python train.py --num_hidden_layers=12 --head_dim=64 --rope_theta=500000.0 --init_std_o=0.0 --init_std_up=0.0326 --max_seq_len=128
MLP neurons of a small language model. Each row is named by its layer, matrix (gate and up: input weights) and neuron, and shows model dimensions 160-223. Each number is 128 + 24 x the weight over its row's rms, rounded and kept within 0 to 255. A neuron's up and down rows have the sign that makes its largest values positive.
Before each neuron's rows, "fires on" lists the tokens most often at its 100 highest values on Wikipedia text that the model never trained on.

fires on: "9", "8", "6", "4", "5"
L4.gate375 [151 118 115 160 134 161  83 109 149  88  85 125 167 123 113 128 155 163 101 100 119 120 140 127 142 110 172 151 128 107 111 117 129 144  79 131  84  97 132 114 139 112 107 156  88 117  73 116 133 129 132 153 132  79 128 109  87 132 109 130 163 108 129 100]
L4.up375 [151 114 123  97 118 137 134 131 159 121 121 129 156 134  98 126 142 151 113 183 178 151  96  68 129 106 120 121 158 108 141 104 156 123 151 131 119  87 163 117 126 135 136 152 111 163 129 113 132 157 157  85 113 125 124 124 106  93 160 128 106 135 133 135]

fires on: "\\", "i", "al", "o", "a"
L4.gate877 [148 172 127  95  83  62  88 168 131 138 135 156  84 179 177 121 140 128 103 103  89 146 124 105 150 111 151 112  88 106 118 100 133 136 114 138 145 139 171 122 137 110 155 102  84 115 122  88 130 148 143 107 137 144 106 120 139 112 123 149 185 131 135 146]
L4.up877 [128 150 115  95  93 119 131 163  92 107 145 109 123 140 135 148 101  92 130 128 124 140 127 130 163 137 129 124 162 131 159 104 120 136 115 158 107 128  92 102 162 126 130 143  95 116  74 124 112 137 108  99 124 109  90 113 149 133 130 132 150 111 117 127]

fires on: "0", "2", "4", "3", "7"
L4.gate168 [102 133  75 107 176 152 150 147  92 143 129 146 136 156 110 111 156 105 109 112 161 167 124  94 139  96 138 111 141 147  84 121 114  92  86 147 127 138 115 107  73 172 163 128 132 148 112 160 144 100 168 131  86 120 114 164 138 116  84  96 162 129 136 130]
L4.up168 [136 129 170 138 147 160 113 153 201 141 166 142 126 149 132 114 162 122 151 161 121 167 127  98 160 139 104 113 140 133 131 141 119 123 127 169 143 130 127 143 154  95 135  86 144 147  99 111 124  96 132 121 107 135 131 109 141 160 131 172 146 106 108 139]

fires on: "a", "l", "i", "ult", "arm", "ach"
L2.gate572 [135 133 116 138  99 102 116 159 150  85 123 126  70 142 147 133 145 131  99 162 139 132 163 127 124 153 128 108  98  85  91 107  98 127  97 138 142 109 125  96 114 103 142 155 106 104 114 121 119 136 132 123 125 151 112 116  82 124 147 147 171 116 128 109]
L2.up572 [ 97 139 120 102 146 142 135 125 146 103 128 121 107  95 141 125  88 119 141 137 169 182  85 125 110 139 124 121 156 115 119 152 132 127 110 162 141 145 134 115 115 123 144 109  95 157 169 159 127  90 180  78 115 104 165 126 142 107 137 144 157  94 127 151]

fires on: "3", "2", "1", "4"
L3.gate882 [154 126 111 170 102 108 102 165 160 111 152 197 130 138 107 122 117  95  54 122 130 161 134 150 148 109 151 109 127 148 145 154 101 127  99 106 163  98 114 152 143 132  93 115 140 152 110 153 127 128 166 109 117 102 114 119 114 174 112 126 141 153 116  77]
L3.up882 [130 126  94 156 140 156 145  64 156 136  90 118 142 137 141 115 135 150 155 118 127 175  86 133 103 117 135 131 136 119 105  96 108 165 161 100 100 151 128 125 120 128 100 104 126 130 156 137 144 134  63 137 105 139 160 122 147 127 112  98 137 122 109 163]

fires on: "3", "5", "0", "7", "4", "8"
L6.gate654 [128 128 106 128 145 108 139 122 162 146 136 164 136  99 140 131 112 100 138 124 133 139 107 157 110 133 122 137 118 169 112 151 116 143  82  92 160  96 127 110 131 157 105  83 142 127 108 128 114  91 165 126 119 123 139 148 100 103 108 127 124 154 143 107]
L6.up654 [ 99 126 117  95 163 131 125 119 135 100 159 120 156 104  91 145 121 184 128 119 133 155 147 145 136 118 116 132 109  94 165 112 117  93 122 144 103 160 142 100 108 109 110 129  97 161 109 148 148  95 128 122 127 150 166 138 149 136 103  69 155 157  82 150]

fires on: " and", ",", "ig", " •", "na", "ant"
L3.gate564 [ 93 157 112 118 141 150 131 130  89 131  86 163 134 133 137  94 118  96  98  53 119 110 156 119 155 171 129  80  97 112  83 137  95 135 118  97 136 110 109 120 122 152 150 121  81 115 151 123 180 159  89 119 100 171 156 128 179 122 126 122 156  91 175 117]
L3.up564 [ 92 101 126 138 118 132 106 131 154 126 157 100 144 115  97 152 118 138 153 123 124 124 130 123 149 129 132 119 128  89 103 104  81 104  83  90  70 127  88 163 121 142 119 136 160 109 114 120 148 109 117 163 117 136 110 117 140 142 125 136 165  60 142  99]

fires on: "\n", " (", " an", " ", " United", "="
L4.gate536 [111 116 150 138 161  74 137 153 121 152 108 144 115 144 132 125 138 129  92 131 157 166 107 104 108  76  76 147 112 136 115 132 183  91 133 105 128 105 126 127 136 119 129 129  84  96  97 122 171 115 103 176 155 152 123 157 139 137 141 175 131 129 135 159]
L4.up536 [143 109 129  68 147 147 167 103 122  83 114 100 107 111 155 120 134 162 106 150 116 122  94 191 160 146 165 134 166 108 126 150 114 135 132  89 149  95 133 103 138  91 149  86 117 130 140  98 147 122  97 110 145 135 110 144 136 103  75  99 120 105 151 106]

fires on: " (", " con", " ", " −"
L4.gate183 [154 119 116  93 133 143 157 120 112 115 129 134 125 141 132 142 181 131 135 161 113 166 123 107 114 134 126 117 107 116 106 114  93 117 157 120 147 107 115 136 113 100 114 135  99  81 133 115 143 138 124 107 168 163 107 128 140 145 114 143 124 121 157  99]
L4.up183 [105 113 124 101 119 119 131 118 121 121  68  84 131  87 107 143 173 178 163  95  96 135 141 127 123 132 161 105 120 128 117 136 134 110 132 140 111 134 125 119 152  96  96  87 178 113 172  72 132 119 106 108 123 166 150 164 122 151 173 139 124 105 144 161]

fires on: " ", ":", "ij"
L7.gate484 [160  99 161 140 114 122  88 172 102 105 113 139 166 117 117 136 154 166 125 104  97 146 166  86 121 147 111 108 102 149 152  99 134 113 114 148 118 172 109 136 122 163 155 109 128 117 127 142 128 114 107 146  95 148 104 136 130 127 144 149 127 119 151 102]
L7.up484 [130 171 115 163 145 161 131 125 123 124 118 107 132 136 140  96 149 171 124 133  81 142 160 129 157 119 134 138 160 112 117 185 115 133 101 127 130  97 134 167 177 140 119 127 157 130 108 137 164 153  88 118  91 107 115  95 138  92  88 151 157 111 138 124]

fires on: "9", "0", ".", "1", "4"
L4.gate793 [117 126 113 130 125 148 140 138 166 115 137 160 123 167 132 144 175 107 126 112 127  88  93 109 145 134 127 112 178 120 101 182 156 144 122 149 160 104 148 108 103 135 151 148 119 165 115 152 114 133 109 125 146  91 144 163 164  78 107 130 166 127 122 120]
L4.up793 [110 107 119 127 138 165 137 150 153 120 150 135 146 148 122 141 162  99 126  96 145  84 102 113 107 123 130 109 168 119 143 178 156 157 144 171 148 120 149 102 128 115 135 139 141 153 119 139 122 121  71 107 159 113 163 129 140 141 167 116 121 128 116 160]

fires on: ".", ",", "\n", " and", "0"
L7.gate296 [ 94 157 120 130 156  78 101 122 141 147  89 130 112 142  99 179 117 138 138  93 109 143 140 136 117 101 129 102  94  91 157 158  89  90  91  94 120 103 131 137 129  98 118 132 133 106 129 118 173 125 122 127 105 152 182 126 164 115 142 147 168 137 171 103]
L7.up296 [113 107 140 132 159 151 135 152 149 124 139 135  83 167 124 172 118 169 156  96 152 145 142 157 101 131 126 139 128 156 133 137 100 105 129  84 103 131 132 111  92 137 126 102 144 150 129 112  79 141 133 109 135 154 161 127 109  88 136 115 143  78 185 105]

fires on: ",", " '", "orship", "inn", " Title", " Goals"
L3.gate892 [162 116 125 101 136 115 108 126 118 141 133 150 149 105 159  97  83 138 165 128  93 169 153 147 132 161 141  89 129 148  86 112  88 128 159 107 148 154 161 135 100 121 147 150 138 165  53 115 121 117  83 109 110 104 144 148 139  98 109 118 165 107 123 118]
L3.up892 [105 110 167  99 139 102 166 148 120 117 128 162 119 125 106 155 123 129 134 110 129  72 127 122 154 146 116 120  65 131 151  98 124 161 153 100 112 158 145 161 139 107 142 150 162 108 133 108 118 156 113 204 134 144 107 127  97 129 160  99  86 116 119 142]

fires on: " ", "k"
L2.gate778 [ 95 122 118 136 121 100 115 109 150 152 132 115 159 108 143 103 116 127 129 142 130 152 106 120 126 161 106 152 141 109  96 152  93 128 157 140 127 127 148 116 118  99 123 138 101 134  94 121 157  77 106 138 108 170 125 165 144 103 105 101 108 124 109 118]
L2.up778 [131 117 125 123 133 179 146 117 132 108 141 137 159 142 156 101  70 175 113 136 161 124 114 193 154 142 102 125 135  94  93 165 170 105 144 137 128  87 131  95  99 178 103  74  91 156 153 112 141 108  73  97 165 122 128  88 116 137 110 149 117 133 109 109]

fires on: " ", " Republican", " Goals", " Democratic", "–", " over"
L6.gate871 [117 140 143 103  66 111 137 132 112 112 145 100 128 101 112 140 118 120 123 107  91 152 125 134 175 134 134  94 162 178 170 133  91 100 144 135  59  98  81 115 105 125 108 130  98 118 142  98 114 116 107 122 132 112 136 124 164 139 129 140 117 151 145 124]
L6.up871 [117 111 133  93 124 102 103 126 134 108  90 108 135 135  76 160 124 139 146 121 100 164 120  76 118 119 106 116 122 132 146 116 117  80 138 116 120 105  81 131 121 129 100 148  72 132 104 117  82  83 138 138 132 117 167 139 156 160 124  76 123 137 129 116]

fires on: "9", "8", "en", "4"
L7.gate673 [118 151 124 114 131 158 102 149 139  97  97 145 126 147  81 107 102 171  84  95 116 165 127 142 133 147 131 122 100 160 107 111 101 109 121 130  93 114 166  85 129 172 165 119 127 134  66 137 135 131 124 144 158 120 159 114 118 125 142 151 149  97 171 130]
L7.up673 [163 118 155  83 128 117  82 125 152 104 153 113 114 116 105  97 117 162 147 107 199  93 121 148 126 143 108 148 150 188 102 120 142 149  90 119 135 128 140  82 152 161 163 152  78 172  90 182 140  98 102 120 104 144 116 121 149 132 114 108 109 136 143 165]

fires on: " and", " or", ",", "i", "he"
L4.gate248 [ 98 138 138 139  93 129 137 153 108  71 117 140 118 188 106 125 108 152 125 145 100 118  86 107 148 142 137 141 108 107  97 123 129 106 101 142 111 103 123  91 123 102 126 127 117 147 171 138 138 140 109 119 141 146 154 150 113 131 139 146  91 125 147 144]
L4.up248 [138 139 157 144 113 132 158 104 143 136 137 158 129 106 107 115 119 170 146  66  91 142 138 151 151 101 120 117 170 102 156  79  95 102 121 141 108 155 126  91 111 133 107 154 118 101 147 110 153  92 125 170 141 126 106  87 133 115 129 153 124 117 162 150]

fires on: "4", "s", "ire", "ven", "ain", "1"
L3.gate218 [139 105 109 124 162  90 125 126 107 121 119 102 104 185 159 138 146 122 129 163 130 134 101 145 146 126 101 104 129 115  94 144 105 129 146 105 110 130 147 112 109 143 157 142 167 123 119 128 120 127 140 123 173  86 150 117 136 109 107 101 166 167 128 136]
L3.up218 [112 113 112 126 108  95 113 140 158 164 156 119 119 140 117 101 183 143 109 103 121 150 124 146 132  91 119 146 148 169 148 154 143 114 143 182 142 101 142 124 121 154 128 169 136 145 141 140 120 121 153 135 140  60 155 119 143 112 145 116 102 147 165 125]

fires on: " ", "ing", " U", " of"
L3.gate203 [141 153 120 128 138 115 131 146 123 124 137 152 147 139 107 156 137  95 132 139 158 111 105 155  93 124  78 136 133 135 131 127 165 155  97 169 158 129 128 114 148 120 129 126  83 147 147 112 173 140  87 144 108 167 134 112 156 118 107  96 123 149  89 104]
L3.up203 [141 130 121 123 144 148 126 147 126 145 112 129 163  95 144  73  62 144 126 113 116 135  90 113 160 125  95 129 135 133 117  93 151 142 125 149 137 106 144  89  92 171 203 137 119 139 141 115 152 113 130 103 134 123 159 131 136 149 114 118 127 130 107 100]

fires on: ",", ";", " and", "-", "\n", " as"
L7.gate820 [126 121 151 116 126 137  65 133 174 129 153 127 105 161 134 166 112 139 126 128 167 121 124 107 150 125 137  92 118 133 130 183 123 121 130 164  94 114 104 109 133 173 146 171 131 136 144 140 117 106 114 121 135 156 154 167 150 111 145  92 100 109 173  93]
L7.up820 [148 107 145 131  99 129 139 141 116 128 156 155  94 169  99 174  83 155 126  96  84 156 151  90 159 109 113  96 156 156 137  80  79  97  97 107 106 145  69 125 122 116 120 148 142 136 141 174 149 126  94 129 137 143 127 106 144 123 129 162 153  85 166 111]

fires on: " ", " by", ":", " in"
L3.gate127 [140 112  95 127 141 138 119 146 109 164 104 122 111 130 101 173 103 182 110 112 121 143 131 137 161 100 135  97 170 149 115 107 123 113 130 114 137 144 102 165 148 124 145 112 133 112 105 110 122 130 126  84 121 140 129 129 133 147 137 109  93 112 159 108]
L3.up127 [ 98 172 142 159 169 179 106 131 136 131  95 105 129 139 146  98  93 152 128  92 118 149 120 146 128 120 141 136 179  92 127 119 109 137 150 141 185  85 126 150 155 166 132 141 135 138 130 111  84  61 114 122  63 141 126 115 163 102 115 148 137 143 116 114]